From a checkpoint of a small transformer trained on Wikipedia.
Architecture: RMSNorm before and after each block, no biases in attention or MLP, tied embeddings, capped logits.
MLP neurons of a small language model. Each row is named by its layer, matrix (down: output weights) and neuron, and shows model dimensions 160-255. Each number is 128 + 32 x the weight over its row's rms, rounded and kept within 0 to 255. A neuron's up and down rows have the sign that makes its largest values positive.
A block is one neuron, or neurons of one layer that tend to fire together. After each block is what it responds to, as a language model described it from the Wikipedia text at the highest values.

L3.down202 [167 155 155  90 168 164 156  88  70 161 140 144 135 145 116 156 190 164 213 112 106 139 116 160 121 103 129 153 149 110 124 160 133 161 150 147 137  94 138  57 147 108  75 146 121 177 139 101 121 194 121 137 106  95 123 172 132 144 108  96 131  64  95  83 165 121 142 149 125 160 120 149 179 102 107 118 219 104 157 121 177 106 101 131 135 129 123 105 113 149 146 175 113 107  83 143]
L3.down314 [145  76 155 140  96  89  92 102 119 124 187 152 106 187 153 112 132 147 166 143 145 170 127 157 119 152 116 125 127 119 134 142 109 177 126  98 148  90 183 125 148  89  65 121 138 112  89 120 140 107 116 127 159 144 130 124 125 156 148 113  84 161 109 142 118 117  68 137 115 134 113 168 164 101 116 144 100 111 128  94 145 155 176 147  96 138 121 163 133 131 113  97  89 193 115 143]
L3.down335 [164 137 189 167 100 125 154 119 131 140 101 163  85 155 141 120 182 129 123 105 130  88 141 100 166 146 112 102 100 188 132 113 131 131 128 165  99 107 145 197  87 147 119 116 121 173 178 137 119 154 105 154 174 150 139 166  72 125 162 164 134 157 118 192  77 144 108 152 170 135 164 160  98 158 132  93  90 163 162  91 137  93 119  86  90 121  85 127 126 132 133 114 118 169 140 123]
L3.down374 [173 138 168 136  84 146  94  86 155 102 104 150  91 131 152 120 207 144 207 131 195 113 150 106  87 159 144 109 120 147 154 181  93 105 144 155 150 137 107 122 137 128  96 160  65 125 104  77 141 167 128 138  69  94  82 136 143 165 128 106 143 108 114 106 132  88  90  80 118  67 139 146 134 153 135 113 109 103 127 107  99 126  92 141 116  65 157  50 130  60 136 124 133  97  38 184]
Three-digit opening piece of a 20th/21st-century year, such as 199, 198, 201, mostly in lists, tables and date ranges after a dash, pipe or parenthesis.

L3.down116 [107 101 116 111 166 171 185 165 112 130 154 101 132  90 169  72 139 162 123 112 102  87 147 116  98 144 142  76 197 103 163 124 100 152 137  65 149 114  84 117  67 134 157  79 149 111 126 145 101  83 111 114 130 139 184 134 145 113 152 122 119 148 151 197 135 136 111 138 145 145 193  97  94 103 116 108 133 147  99  84 173 180 136 192 133  58 133 151 155 108 149 112 111 200 139  97]
L3.down326 [105 153 130  62 153 131 203 123 141 112 144  93 107 137 159 129 137 199 169 129 184  67 129  73 146 134 129 184 170 136 139 133 147 131 115 158 195  98 188 129  70 101  82 126  98 136 134 139 106 226  68 140 152 103  99 131 149  98 137 101 125  78 140  95 108 182 133 153 159 108 124  70 139 151 166 124 159 110 123 146 116 188  92 163 101 158 128 129 116 104 159  74 104  92  98 147]
L3.down551 [138 105 121 116 117 145 160 116  96 112  91  99 163  99 141 129 130 117  84 131  88  72 154 108 129 104  93  93 181 103 186 122 158 175 146  83 120  81 125 157 140 145  93 154 158 209 134 143 124  98 128 111 124  95 120 141 174 138 173 104 128 133 101 101 123 116 103 133 140 145 111 148  83 107 177 132 157 138 111 126 171 156 118 127  90 111 104 159 183  71 170  91  94 192 117 131]
L3.down773 [ 89 134 119 122 100 191 177 189 115 163 156 119 137 124 123 167 138 124 162 156 136 108 158 125 193 112 123  95 173  93 160 129  77 147  99 125 179 130 144 141 117  97 125 117 145 116 120 114 131  77 118 156 115 141 121 151 129 174 135 140 108 132 120 179 110 117 142 131 179 132 114 192  52 164 131 124  89 113 104 126 188 116 140 136 120 248 104 126 133 126  92  98 107 150 129 189]
First names, or the last piece of a split first name, right before a surname in credits, tables and name lists (David, Bob, Di-ana); also The opening a band or show title.

L4.down19 [132 125  93  86 146 112 108 119 104 105 108 151 140 140 161 172  84 145  61 105 117 124 112 103 142 185 142 137  95 140 215 156 107 108 122 117 145 112 152 119 102 150 115 112  86 155  81 113  67 163  98  97 175  85 182 152 183 166  50  88  70 133 135 114 115 137 148 112 119 152 147 146 107 130  95  83 106 149  82 126  98 167 142  75 163  94  91  77 158 161 101  72 130 101 142 156]
L4.down39 [ 99 183 144  85 104 164 105 125  89 140 150 108 108 115 142 132 143 138 135 163  94 100 118  90 120 145 154 124 131  93 171 107 143  95 173 137  77 154 199 177 192 122 130 126  99 134 141 152 113 153 113 162 112 103  79 155 158  65 113 203 153 169 157  84  93 176 152  68 163 136 140 112 181 153 105 119  84 125  57 184 145 108 153 121 108 111 103 148 111 103 119 190 133  57 137 148]
L4.down62 [ 63 111 135 148 125 151 185 109 113 159 130  87  98  97 150  99 133 147 132 127 156 120 174 139  58 104 135 112 179  92 178 141 102 132 153 136 104 168 112 120 170 132  85 181 103 139 184 101 148 107 110 141 115 102 115 133 100  98 130 138 143 157 150 147 149  67 144 113 156 158  95 157 152 156 132 110  77 117 172 136 168 139 180  55 116 101 133  99 169 141  91 110 195 154 164 135]
L4.down125 [148 134 145 136 135 197 160  90 109 138 145 136  84 119 147  53  99 130  94  64  50  76 110 151  92 134 155 157 172 126 184  98  85 140 124  93 141 175  82  99 153  91 155 188 149 162 110 165 126  89 117  96 117  97  90 106 184 147 218  88 159 139 116 103  81 130  62 181 179 132 136 105 144 121 137 118 147  92 149 187  84 139 136 111 103 107 149 174 108  73 128 199 129 141 195 143]
L4.down266 [172 155 103 169 163 132 156 121 135 126  90 151 143  88 165 113 104 143 108 121 118 134 151  90  86 138 168  73 124 120 161 160  87 103 180 165 106 128 137 133 139 198 167 160 190  91 127 149 119 133 123  69 166 129 137  97 154 173 200 111 151 145 103 126 156 126 112 154 123 113 117 161 153 158  81  87 159 194 125 113 127 147 187 128  84 118 111 146  86 138 157 126  80 105 168  87]
L4.down373 [130 172 178 192 120 127 144 104 116 116 154 131 129 101 225 197 153 153 158 102 177  99 121 100 124  98 110 110 160 132 126 101 170 136 154 194 104 105 115 122 146 136  92 117  77 114 135 119 102 175  83 149 118  93  63 132  95 159 183 168 162 171 122 150 169 122 159 111 140 179 132 140 146 128  43 109 149 126  99 144 133 173 141  65  99 134 143 149 103 129 133 103 168 138 122 145]
L4.down393 [ 82 109 156 133 125  89 129 178 153 136 153 122 168 172 124 165 129 115 150 108 111 164 170  90  89 100 160  78 166 170  86 125 136 180 132 118 123 137 101 145 132 155 103 136  92 101  70 135 146 117 101 149 128 141  80  96 112 162 117 218 169 105 108  96 142 153  92 117 116 169 144 133  99 107  80 100 169 148 122 148 135 159 170 146  44 153  84 102 106 117 113 117 139 154 110  98]
L4.down424 [193 153 118 104  79 120 117 178 132 143 134 151 107 167 105 143 161 127 105 100 190 126 141 155 194 109 147 104 164 140 176 152  66  86  87 143 118 147 152 137 121 181 181 139 112 138 106 129 114 117 100 123 147 123 138  92 125 139 125 211 149 131 177 136 168 194 135 113 129 202 101 152 190 120 193 150 124 132 129  98  73  59  93 148  80 160 130 144  93 173 167  97 113 160 134  95]
L4.down473 [141 142 101 160 161 154 152 150 128 102 136 113 149  98  84 122 116  98 132  56  56 129  72 175 162 106 106 103 216 132 110 185 116 131 119 136 153 134 152 157 155  85 184 137 144 147 117 157 113 132 104 134  98 124  82 156  91 104  83 119 112 135 116  76 173 169 139 118 154 107 128 172  98 148 193 116 117 110 168 123 178 116  77 162 190 165 168 137 132  62 119 178  85  84 122 129]
L4.down474 [133 116 123 138 167  72  91  82 180  43 109  92 111  74 136 137 103 122 114 102 174 146  73 145  98 139 178  72 150 115  91  84 163 142 144 164 135 126 107 107 167 137 124 142  90  65 122 147 157 124  98 159 141 130 106 130 156 155 141 239 135 158 133 162 173 144 140 134 140 194 131 178 168 149 120 131  94 186 140 158 168  99 140  72 121 108  97 232  96 121 134 105 194 169 141 133]
L4.down496 [139  87 179 108 136 143 140 103 142 144  45 178  75 104 142  98 147 130 149  98 125 108  68 175 133 120  67 116 114 102 124 186 100 172 138 101 106 157 110  93 107 136 115 107 120 200 104 148 152  92 145 135  74 135 161 155  97 184 153 152 133 131 118 156 111 144 132 152 118 143 115 133 115 155 178 144  97 130 115 162 126 110  94 121 131  53 167 114 130 123 165  58 169 111 135  84]
L4.down556 [151 116 104 158 165 169 143 122 104 108  84 139 127 130 125 119 143 130 172 130 153 117 158 166 113 180 137 117 164 178 152 138  84 133 130 131  99 114 153 119 199 201 118 132 100  74  90 111  93 122 160 150 136  89 121 113 112 139 147 116 153 123 164 114 130 198 115 116 140 144 101 136 102 159 125  68  65 159 129 150 195 161 184 115  90 141 132 138 161 146 147 123 140  69 142 134]
L4.down646 [136  87 137 136  94 130 169 117 116 132  90 149 123 141 161 147  89  88  81  77 157 109 128 131  82 124 144 130 123 139  95 146 129 126 174  88 132 151 151 174 136 185 131  67 100 187 156 124  97 199 131 113 159 101  85  74 102 154 156  82 128 153 125 122 143 133 116 138 114 218  72 125 106 111 151 129 192 132 192 113 176 140 111  95  80 139 105 153 137 110 120 130 129  89 114 122]
L4.down699 [159 167 136 208 153 133 145 154 147 154  83  74 100 128 126 152 143 134 153 121 156 153 128 132 149  85 125 103 156  80 148 107  88 115  78 184  88 120  72 136 180  96 162 116 147 102 148 160 112  90  86 170 105 144 137 105  87 183 120 125 152 159  99 118 129 123 153 160 160 184 155  87  89 162 134 164 181 112 104 134  99 102 148 109 130 112 114 137 169 152 118 105 139 117 131 111]
L4.down973 [113  89 129 170 189 142 111 131 125 123 155 132 125  96 153 145 184 126  92 102 127 174 150 124  91 151 105 144 160 168 159 131 164 120 186 107  98 168 110 144 132  66 113 114 115 118  75 141  94 167 123  88 150 110 112 165 149 145 142 126 130 149  73 132 120 106  90 145 184 169 125 139 108 191 109  87 180 167 108 101  90 135 162 105  99 132 157 156 101 143 179 111 116 189 144 100]
L4.down1004 [152 140 179 133 130 131 142 128 114  99 116  83 142  95 166 118 111 167 125 168  91 129 142 103  87  95 108 178 112 150 141 123 136 156 138  94 109  93 130 110 131 150 106 132 120 176 158  58  93 127 122  84 151 115 115 116 120 161 103 172 167 131 104  88 134 110 139 135  83 103 102 121  72 183 120 149 158 171  92 136 118 173 144 157 144 161 163 134 140 107  93 134 161 102 105 122]
Final sub-word pieces that finish a proper name or place name, often in tables or lists, such as Zagre-b, Kashg-ar, Ahm-ad.

L4.down11 [167 131 120 169 111  99 120 182 129 165 105 170 115 153 167 125 107 124 156 121 133  90 145 136  99 145 167 134 110 153 126  73 120 101 139 160  83 129 132 141 189  71  94 151 141  66 109  92 201 140 136 159 110 112 103 161 141 132 141 114 138 158 127  46 139 111 178 124 209 125 124 102 149 143 119 142 135 170 146 142 132 132  86 131 107 154 114 125 135 101 170 106  66 101  94  60]
L4.down66 [117 119  71  35  83 131 138 106 112 144 154  64 122 136 160 165 117 120 155 150 162 137 107  74 188 115  88  81 107 111  65 152 151 128 120 186 158 101  60  97 125 123 114 128 161 145 123 164  69 140  83 143 160 151 100 142 154 115 106 143 113 116 132 144 155 130 115 117 135 186 111 120 172 165 135 131 123  93 122 167 176 166 125 151 141 117 128 142 132 118  96 134 183 120 103 172]
L4.down113 [164  81 121 168 125  83  76 156 232 151 132 114 101  84 172 115 181 135 117 165 155 125 100 145 165 147 121 108 202 142 131 148  96 125 177  99 178 100  93 147 158 103 133  80 134 128 156 108 115  81 132  98 130 161  59 133  93 115  87 132 136 157 117 133 118 117 133 129  95 132 173 172 133 101 187 148 105 104 153 166 135 131 104  93 150 101  85 115  62 186 150 163 139  78 126 142]
L4.down122 [159 144  98  74 108 162  97  81 127  89 115  97 131 119  76 198  87 148 162 123 140  98 117  98 133 119  54 115 103 105 155 129 111 123 144 153 125  95 169 176  81  90 102 162  71 172 159  87 147 162  99 184 113 120 109 193 174 107 100 188 125 126 145  56 129 134 135 105 133 141 160 172 138 176 146 115 143 140 108 113 125 156 132 120  78 157 152  98 181 174 152  78 111  74  57 159]
L4.down128 [147 175 132 165  86 104 157 162 146 107 118 150 141 144  61 138 153 175 172 134 149 125  63 140 213 184 186 161  58 130  88  80 107 113 117 107  91 102 122 128 145 124 103 132 112 101 155 101 204 118 144 105 158 164 136 151 166  89 131 161 128 148 131 143 137 165  88 135 118 102 137 130 154  89  98 100 106 148 109 134 151  90 141 133  74 145  83 100  95 155 117 141 116 182 160 126]
L4.down135 [183 164 123 161 116  84 150  96 113 129 160  80 130 154 160 109 139 182 140 131  88 144 156 132 157 142  97 156 143  98 139  98  83  40 164 101 143 111 177  95  78  92 135 124 136 149 124 106 127  78 138 124  86 135 150  86 141 203 109 195 167 153  87  90 139 115 138 136 158 135  94 164 139 137 143 106 123 129 181 114 146 107 211 163  64 155 116 133 114 172 123 126 117 146  97 178]
L4.down231 [102  74 100 115 171 126  98 179 108 102  96 170 102  95 186 177 143 122 136 121 112 153  88  68 127 120 125  59 111 118 168 109 108  62 114  29 138  60 161 133 121  92 136  90 140 128 119 185 107 129 132 152 103 127 124 129 163 151 145 142 170 110 105 124 156 134 142 114 160 124 144 134 173 143 116 140 117 134 172 142  91 137 154 122 137 119 120 120  87 132 102 173  99  92 146  46]
L4.down318 [117 116  95 142 123  96  77  45 123 125 122 121 119  99 111  92 152 134 118 130 147  97 113 176 128 116 126 155 157  77 143 118 124 164 163  80 128  78 130 145 153  61 162 101 128 158 168  72 118  88 152 134 137 180 106 148 115 119 171 170 137 146 132  83 161 164 146 148 144 110 134 142 152  54  84  76 133 152  89 135 165 102 113 108  97 134 129 191 161  80 104 103 119 144 162 127]
L4.down364 [122 153 161 117 105 163 163 105  87 123  42 112 169 131 153 177 143 184 118 138 123  97 138 123 133 147  99 137 148  87 198 215  98 120 134  90 153 104 122  99 159  82  92  66 143 137 149 144 203 131  70 115  99 119 147 140 147 119 109 147 147 169 118  72 117 156  88 141 112 195 162 107 155 119 164 146 158 104 165 119 178 140 143 181 167 137 140 117 183 126 157 175 134 130 133 137]
L4.down420 [166  79 124 118 182 148 184 117 162 105 142 196  76 119  78 146  94 185 163  42  89 103 112 185 130  68 172 153 214  59 204 144 113 149 176 139  82 139 154 152  91  57 114 115 181 142 156 183 156 127  80 151 144  61 121 138 121  92 114 138  93 100 120 116 108  92 146 131  89 121 153 145 177 117 167 139 130 108 139 134 112 119  94 186  89 116 129 160 127  93  78 115 114 123 158 103]
L4.down564 [150 108 174 164 223 103  12 143 103 134 104 147 131 150 135  94 148 158 146  99 107  94 171 168 116  68 181 120 127 138 121 140  90 111 136 133 109  62 116 126 125 131 125  80 150 128 135  45 103  50 136 201 129 114 144 131 157 138  85  93  93  95 191  87 129 111 117 168 149 169 160 103 107  74 171  84 113 120 100 120  93 119 138 126 104 157 130 127  70 133 139 123 134 152 165 114]
L4.down581 [ 97  90 105 157 122 122  93  48 125 141 160  64 173 105 165 121 121 120 152 120 123 115 109 141  88 127 118 134 105 166 142 156 122 109  89 104 158 108 154 208 148 133 134 161 156 109  71 122 132 130  61 190 103 112 119  98  89 162 197 116  55 129 118  48  93 170  79 164 158 121  97 142 149 122 126 169 164 156 101 218 174 174 145 139 132  86 155 101 132 151 151  82 146  84 130 189]
L4.down618 [ 77 131 186 114 153 155 188  89 127  79 150  98 111 136 119 139 159 110 186  89 112 149 185 155  63 146 118 139  99 102 120  91  97 145  74 173  56 144 130 151 120 137  91 175 134 167 118  79  98 150 151  60 169 156 120 136 148 163 172 182 143  78 130 123 110 132 104 133 132 189 144  76  93 129 147 123 121  95 152  98 142 165 104 167  72 122 115 113 109 166 123 144 122  67 165 108]
L4.down753 [112 129 155 156 108 103 143 116 143 148  70 123 125 126 105 143 122 149 184  82 145 101 142  82 133 139  74 107 153  57 108  96  89 114  87  99 102 101 124 149  50 157  82  95 116 146  88 168  94 135 152 117 148 131 131 134 146 115  97 153 109 143 151 141 138 136 191 129 187 124 149  98 118 116 136 108 198 136  63 104 148  78 155 102 158  83 150 126 154 176 186 117 156 131 139 121]
L4.down755 [181 120 115  78 136 197 125 133 125  99 156 141 178  98 164 145  91 135 171 153  90 116 120  95 100 161 119 103 153  85 113 112 110 159 106 215 159 128  95 150 197 186 150 111 145 144  97 132 104 125 134 176  53 142 110 120 128 171 104 159 111  88  72 144 137 115 172 149 140 125 138 124 122 121  41 114 160 125 137 187 169 115 117 149 161 144  93 150 108  71 158 110 107  59  86 145]
L4.down944 [193  53 179 137  97 154 175 147 168 161 128 110 105 126 108 146 117 157 133  84 141 127 171 173 138 162 145 119 106 140 133 174  99  88 128 128  88  95 108 100 158 130 129 117 157 165  95 100  95 117 113 117 122 144 130 110 162 125 160  48 139  78 104 165 126 144 107 138 202 125 128 123 191 150 142 170  85 137 100 120  94 141 112  64  68 193 163 120 148 135 113 112  78  66 146 227]
First three digits of a four-digit year like 199, 200, 198, 164, usually after in, during or an opening bracket, as in in 1996 or during 1998–2003.

L2.down332 [100 105  80 113 152 137 140 135 136 158 170  88 115 115 151 196 137 144 155 108 164 157  91 122  87  96 117 130 105  94 161 136 155 121 152 125 110 137  64 106 128 126 150 129 203 165  99 107 121 124  98 171 115 130 118 103 156  88  54  80 118 185 110 135 122 131 121 158 149 128 167 146 133 128 175 155 179 167 127 127 170 123  59  94 153 136  90  66 121 118  66 188 216 128 103 127]
Decimal point right after the integer digits of numbers in tables of vote shares, percentages, race times and scores, e.g. 21.00%, 16.7, 31:22.4; occasionally a mid-word piece like bazaar, dumps.

L2.down919 [110 116  96  80 113 140 106 139  78  92 125  78  91  74 128 170 185 127 150 111 142  77 184 143 199 181 211 120 145  79 191 118 170 137 136 150 135 127 146  83 124  77  90 103 143 124 142 168 113 106  95 149 115 163 114 161 128 131  44 159 169 130 154 118 104  79 144 153 107 161 151 169 125 101  88 147 158 125  58  84 123 147 112 145  66 160 119 213 168  45 141  98 164 151 144 148]
The leading three-digit piece of a year after "in" or a date comma (199, 200, 196), plus decimal points in score tables and places after "in".

L2.down742 [155 120 124 117  85  67  46  76 153 175 137 106 122 180 130 153 107 158 110 170  98 131 141 127 126 114 124 145 113  91 163 107 139 106 142  81 104 140 174  72 142 164 124 111 131  71 172  82 144 137 111 140  96 191 136 149 143  96 185 132 123 154 171  65 153 134 122 116 168 100 157 130 102 112 170  81 152 125  87 130  97 113 112 133 116 127 161 163 100 133 144  90 112  84 107 136]
Final or middle subword pieces that complete rare, mostly non-English proper names, often personal names in tables or lists, as in Kashir-am, Naw-ab, Çakı-r, Tian Sh-an.

L3.down198 [117 101 122 147 126 173 119 153 158 148  73 186 151 131 109  99 133  73 118 145 129  79 202  31 130 138 136 142 138 151 132 188  57 145 181  88 134 146 180 106  89 145 149 109 129 168 190 111 147 148 134 122 113 118 162 132 109 105  89 137 117  72 165  55 105 135 115 129 112 106 114  72  81  92 123 146 100  89 169 145 107  48 122 135 144 139 145 137 144 151 122 164 178  69 105 124]
L3.down412 [124 142 148 114 126 121 140  61 171 138 108 122  88 104 189  61 147 136 135 111  69 144 126 145 108 116  68 113 123 136 132 114 121  78 197 143 122 127 139 143 103  95 123 155 136 142 112 175  63 147 160 218 127 132 107 123 113 144 122 114  68 173  47  76  78 107 126 151 138  81 130 199 128 153 180 124 177 177 121 109 108  65 148 115  97 125 127 148 129 211 182 123 110  91 128 114]
L3.down526 [ 89 121 111 102  95 126 113 116 190 219 197  91 124 145 119  93 150 121 155 125 141 114 146 168 146 121 109 102 166 102  94 175 116 135 202 107  98 167 145 115  97  71 115  99 114  99  95  48 160 138 101 157 147 120 153 160 130 127 154 141  90 107 112  85 145  72 104 127 120  82 141 178 167 172 182 120 131 146  84 104 147 106  79 113 120 108 163 157 149  80 141 108 102 107  78 175]
L3.down925 [133  81 131 139 137 135  85 166 142 164 162 120  94 127 121  90  96 121  38 105 151  82 123 139  84 109 129 106 158  94 177 126 155  80 131 147  68 146 168 133 103  50 116 100 109 150 112  96 164  89 128 150  65 112 108 114 122 141  94 152 122 137  77 127 139 136 146 176 137 133 110 133 149 135 140 186 143 123 202 158 140 118 115 115 122 115  73 203 106 118 134 158 109 136  88 110]
The first three-digit chunk of a longer number, such as years (198 of 1984, 200 of 2009) or amounts like £165,000 and 300°F.

L4.down142 [123 138 120 102 100 160  63 127 168 189 119  74 139 137 116 130 188 140 205 106 132 160 129 141  98 186 154 130 211  65 118 147 113 131 152 150 154  60 109  98  75 148 122  83 108 180 143 109 158 102 121 103 106 118 115 107 117 149 177  97 144 115 130 154 121  75 115  71 193 121  74 139  68 137 158 177 133 102 154 113  97 103 100 108 112 186 141 103 129 156 126  83  88 155 107 142]
L4.down167 [135 100 136 132  94 147 143 124 126  91 144 151 163  99  74  80 166 102 118  43  97 126 109 155 134 151 128 128  72 139 159 121  72 134 121 125 152 155 115 136 102  72 166 125 121 154 145  82 114 134 161 142 112 105 149  54 124 103 195 176 102 130  49 184 115 126  76 129 190 140 128 173 166  97  96 149 140 143 110 204  97  51 142 107 109 168 159 122 193 188 130 145 103 154 204 114]
L4.down224 [117 195 134 104 158 124  56 126 158 137 143  92 136 184 131 116 106 121  49  35  97 116 165 181 149 130  76 129 105  78 114 144 128 124 132 157  72  80 140 197 120 108  88 164 118  94 131 153 108 160 106  98 134 113  61 113 103 145 104 140 147  78 139 127 128  67 158 160 141 150 122 190 167 109 139 101  82 102 168 136 129  75 179  77 117 136 108 181 107  95 113  80 132  84 126  73]
L4.down257 [121 144 160 173 125 101 180 149 127 111 160 154 123 134 165 138 127 160 140 129 122  91 134 175 158 162 124 128 121 110 148  94 210 153 128 147 175 149 138 144 100 152 153 157 130 151 143 146  85 135 114 145 138  99 139 122 135 162 135 105 128 195  87  93 137 138 150 140 126 139  52  58 186 126 144  86 134 187 146 108 133 140 124 133 111  68 119  94 167 158 130 197 131 135 135 172]
L4.down291 [105 121 140 161 153 163 191  60 125 101 137 196 145 134 122  95  80 119  87 103 128  97  65 175 109  86  94  98 118 130 116  66  79 115 114 145  89 103 138 116 188 160 147 154 105 156 106 169 105 117 193 151 132 102 210 180  96  62 106 147 117  98  91 125  94 176 140 148 139 137 145 137 101 148 155 138 199  86 123 168 162  79 128 109 125 116 109 125 179 115 173  93 119  96  75 166]
L4.down298 [111 137 128 165 127  79 151 115 126 137 118 136 129  97  88 105 126 114 111 118 119 138  98 124  82  52 177 168 126 118 126  76  94  66  97 163 141 118 146 194 150  86 113 151 101 147 159 110 176 160 174  84 152 124 121 176  92 139 108 175 180 141 109 119 100  67  92 106 138 140 153 127 130 171 150  99  94 124 171 111 162 153 134 139  93 111 113 117  87 189 119  95 114 118 155 123]
L4.down306 [119 140 155  73 107  87 123 102 155 134 104 130 126  94 105 166 170 186 113 104 127  87 144 120 170  28 169 144  87 149 154 149 115 130 106 149 134 189 157 120 127 118 104 145  85 108 141 147 104 132 156 116  88  75 128 119  82  81  73 137 106 152 128 121 166 105 100 112 133 176 140 139 142 159 105 103  87 130 134 145  97 125 155 172 133  73 132 158  96 102  98 146 136 113 127 159]
L4.down596 [126 102 170 143  92 111 130 148 100 149 177 132 108 141  62  82 171 139  72 114 113 171 123 142 118  47 162  79 138 209 116 147  43  98 112 165  82  74 123 165 140 195 102 120 159 151 163 127 136 141 135 134  73 119 127 100 121 157 146 131 100 139 134 157 140  82 141  90 117 123 114 152 115 165 133 121 199  88 115 109 159 136 127 149  89 133 123 172 126 177  71  97 101 127 215 147]
L4.down627 [101 140 139 115 164 193 116 105 109 129 109 165 146 134 133 101 167 122 145  87  95  91 112 154  95 105 148 122  82  99 163 107 233 124 211 132  99 106  96 111 107 167 157 153 123 166 107 147 122 125 201 157 151  89 165 149 111 150 115 124 144 124 123 148  89  92 189 119 135 137  95 126 132 152 182 155  95 105 127 100 120 110 120  96  79 120 155 127 180  97  83 136 134 121 128  85]
L4.down672 [104 129 128 103 113 146 157 114 120 137 144 140 122 153 189 112 155 120 145 118  97 128 108 163  89 124 187 104 190  97 132  88 113 163 123 143  91 114 114 152 102 217  39  89  93 178  81 125 173 125 144 160 158 123 143 160 154 124  89 158 120 146 151 155 144  73 107 169 102 152 109 168 191 122 235  88 111 126  99 128  72 176 117 193 147 121 157 129 164  98 135 180 132 126 124 145]
L4.down716 [155  71  90  98 116 137 164 136 133 132 104 134 163 123 133 108 117 105 127  93 115 156  90 100  94 111 128 163 105  67 151 130 152 115 171 112 172  90 111 167  56 144 141 124 139 127 118 130 159 130 116 240  52  91 173 122 177  70 126 148  65  60  69 119  84 120 155 128 103  91 187  95 133 124 147  83 126 102 113 117 130 149 104 186 105 119 142 131 166 117 135 123 138 121  88 128]
L4.down771 [138 113 157  85 106 175 146  83 101 105 145 132 118 143 132 167 104 102 122 124 152 144 127 137 115  63 110 107 100 113 142 109 147  90 181 103 179 170 126 110 142  97 108 151 134 172 156 148 119 115 131 140  89 170  97 119 204 118  90 113 125 104 111 157 120 118 143 122  99  64 196 117 119  90 116 154 109  93  62  98 152 121  25 171 175 105 152 108 155 179 115 101 107  96 116 130]
L4.down830 [139 137 117 107 154 148  70 101 142 135 110 137 154 166 101 158 118 138 113 124 147 147 105 110 142  97 130 119 143 126 135 119 155 137 157 165 133  66 124 112 105 195 123 160 144  96 139 157 173 112 149 218 120 130 170 135 148 105 127 115 106 113 146 135 163 194 152 180  54  90 144 193 130  83 154 132  76  77 187 153 126 122 119 118 103 137 116 134 208  70  85 186 208 137 122 186]
L4.down911 [130 202 120  94  63 106 117  31 117 155 154 143  95 128 192 101 108 133  89 134 133  72 132 188  84 178 132 125 119 101 109 123 135 131 190  93  71 121 115  92  55 109 100 167 124 118 113  79 113 110 161 162 155 143 143  93 126 149 115 154  97 161  85  85 123 100 136 164  82  90 148 133 121 108 122 157 135  97 148  93 134 145 143 114  65 156 106 109 169 130 170  76 137 109  65  85]
L4.down963 [126 137 116 133 106 142 105  80 156 134 113 172 161  92 119  99 160 161  88 140  96 164  96 149  74 176 121 104  97  88  77 146  99 219 140 145 150 109 156 116 126 112 132 133  68 147 155 149 141 126  88 104  73  91 131  99  95 100 111 121 143 149 190  64 152  46 150 138 148  82 129 128 160 147 177 106 118 175 129 160 135  67 103 109  98 167 119 199 130 160 112 149 102 126 146 116]
L4.down1018 [138 111 146 135 169 123 112 166 126 139 115  70 137 139  76  93  79  74 124  90 141 150 186 139 156 137 137 160 157  92 131 128 150 170  77 103 149 156 147 100 103 153 101  68 103 151  90 113 155  93 101  96  95 145 146 139 118 118 145 155 128  84 122 130  85 124  99  96 117 163 117 165  45 155 242 119  59  93 127 126 181 115 179 182  99 143 144 166 116 141 139 214 114  96  98 149]
Decimal points and the digits around them inside numeric values, mostly in stats tables, census figures and sports results, e.g. 98.03, 48.950, 80.38 m.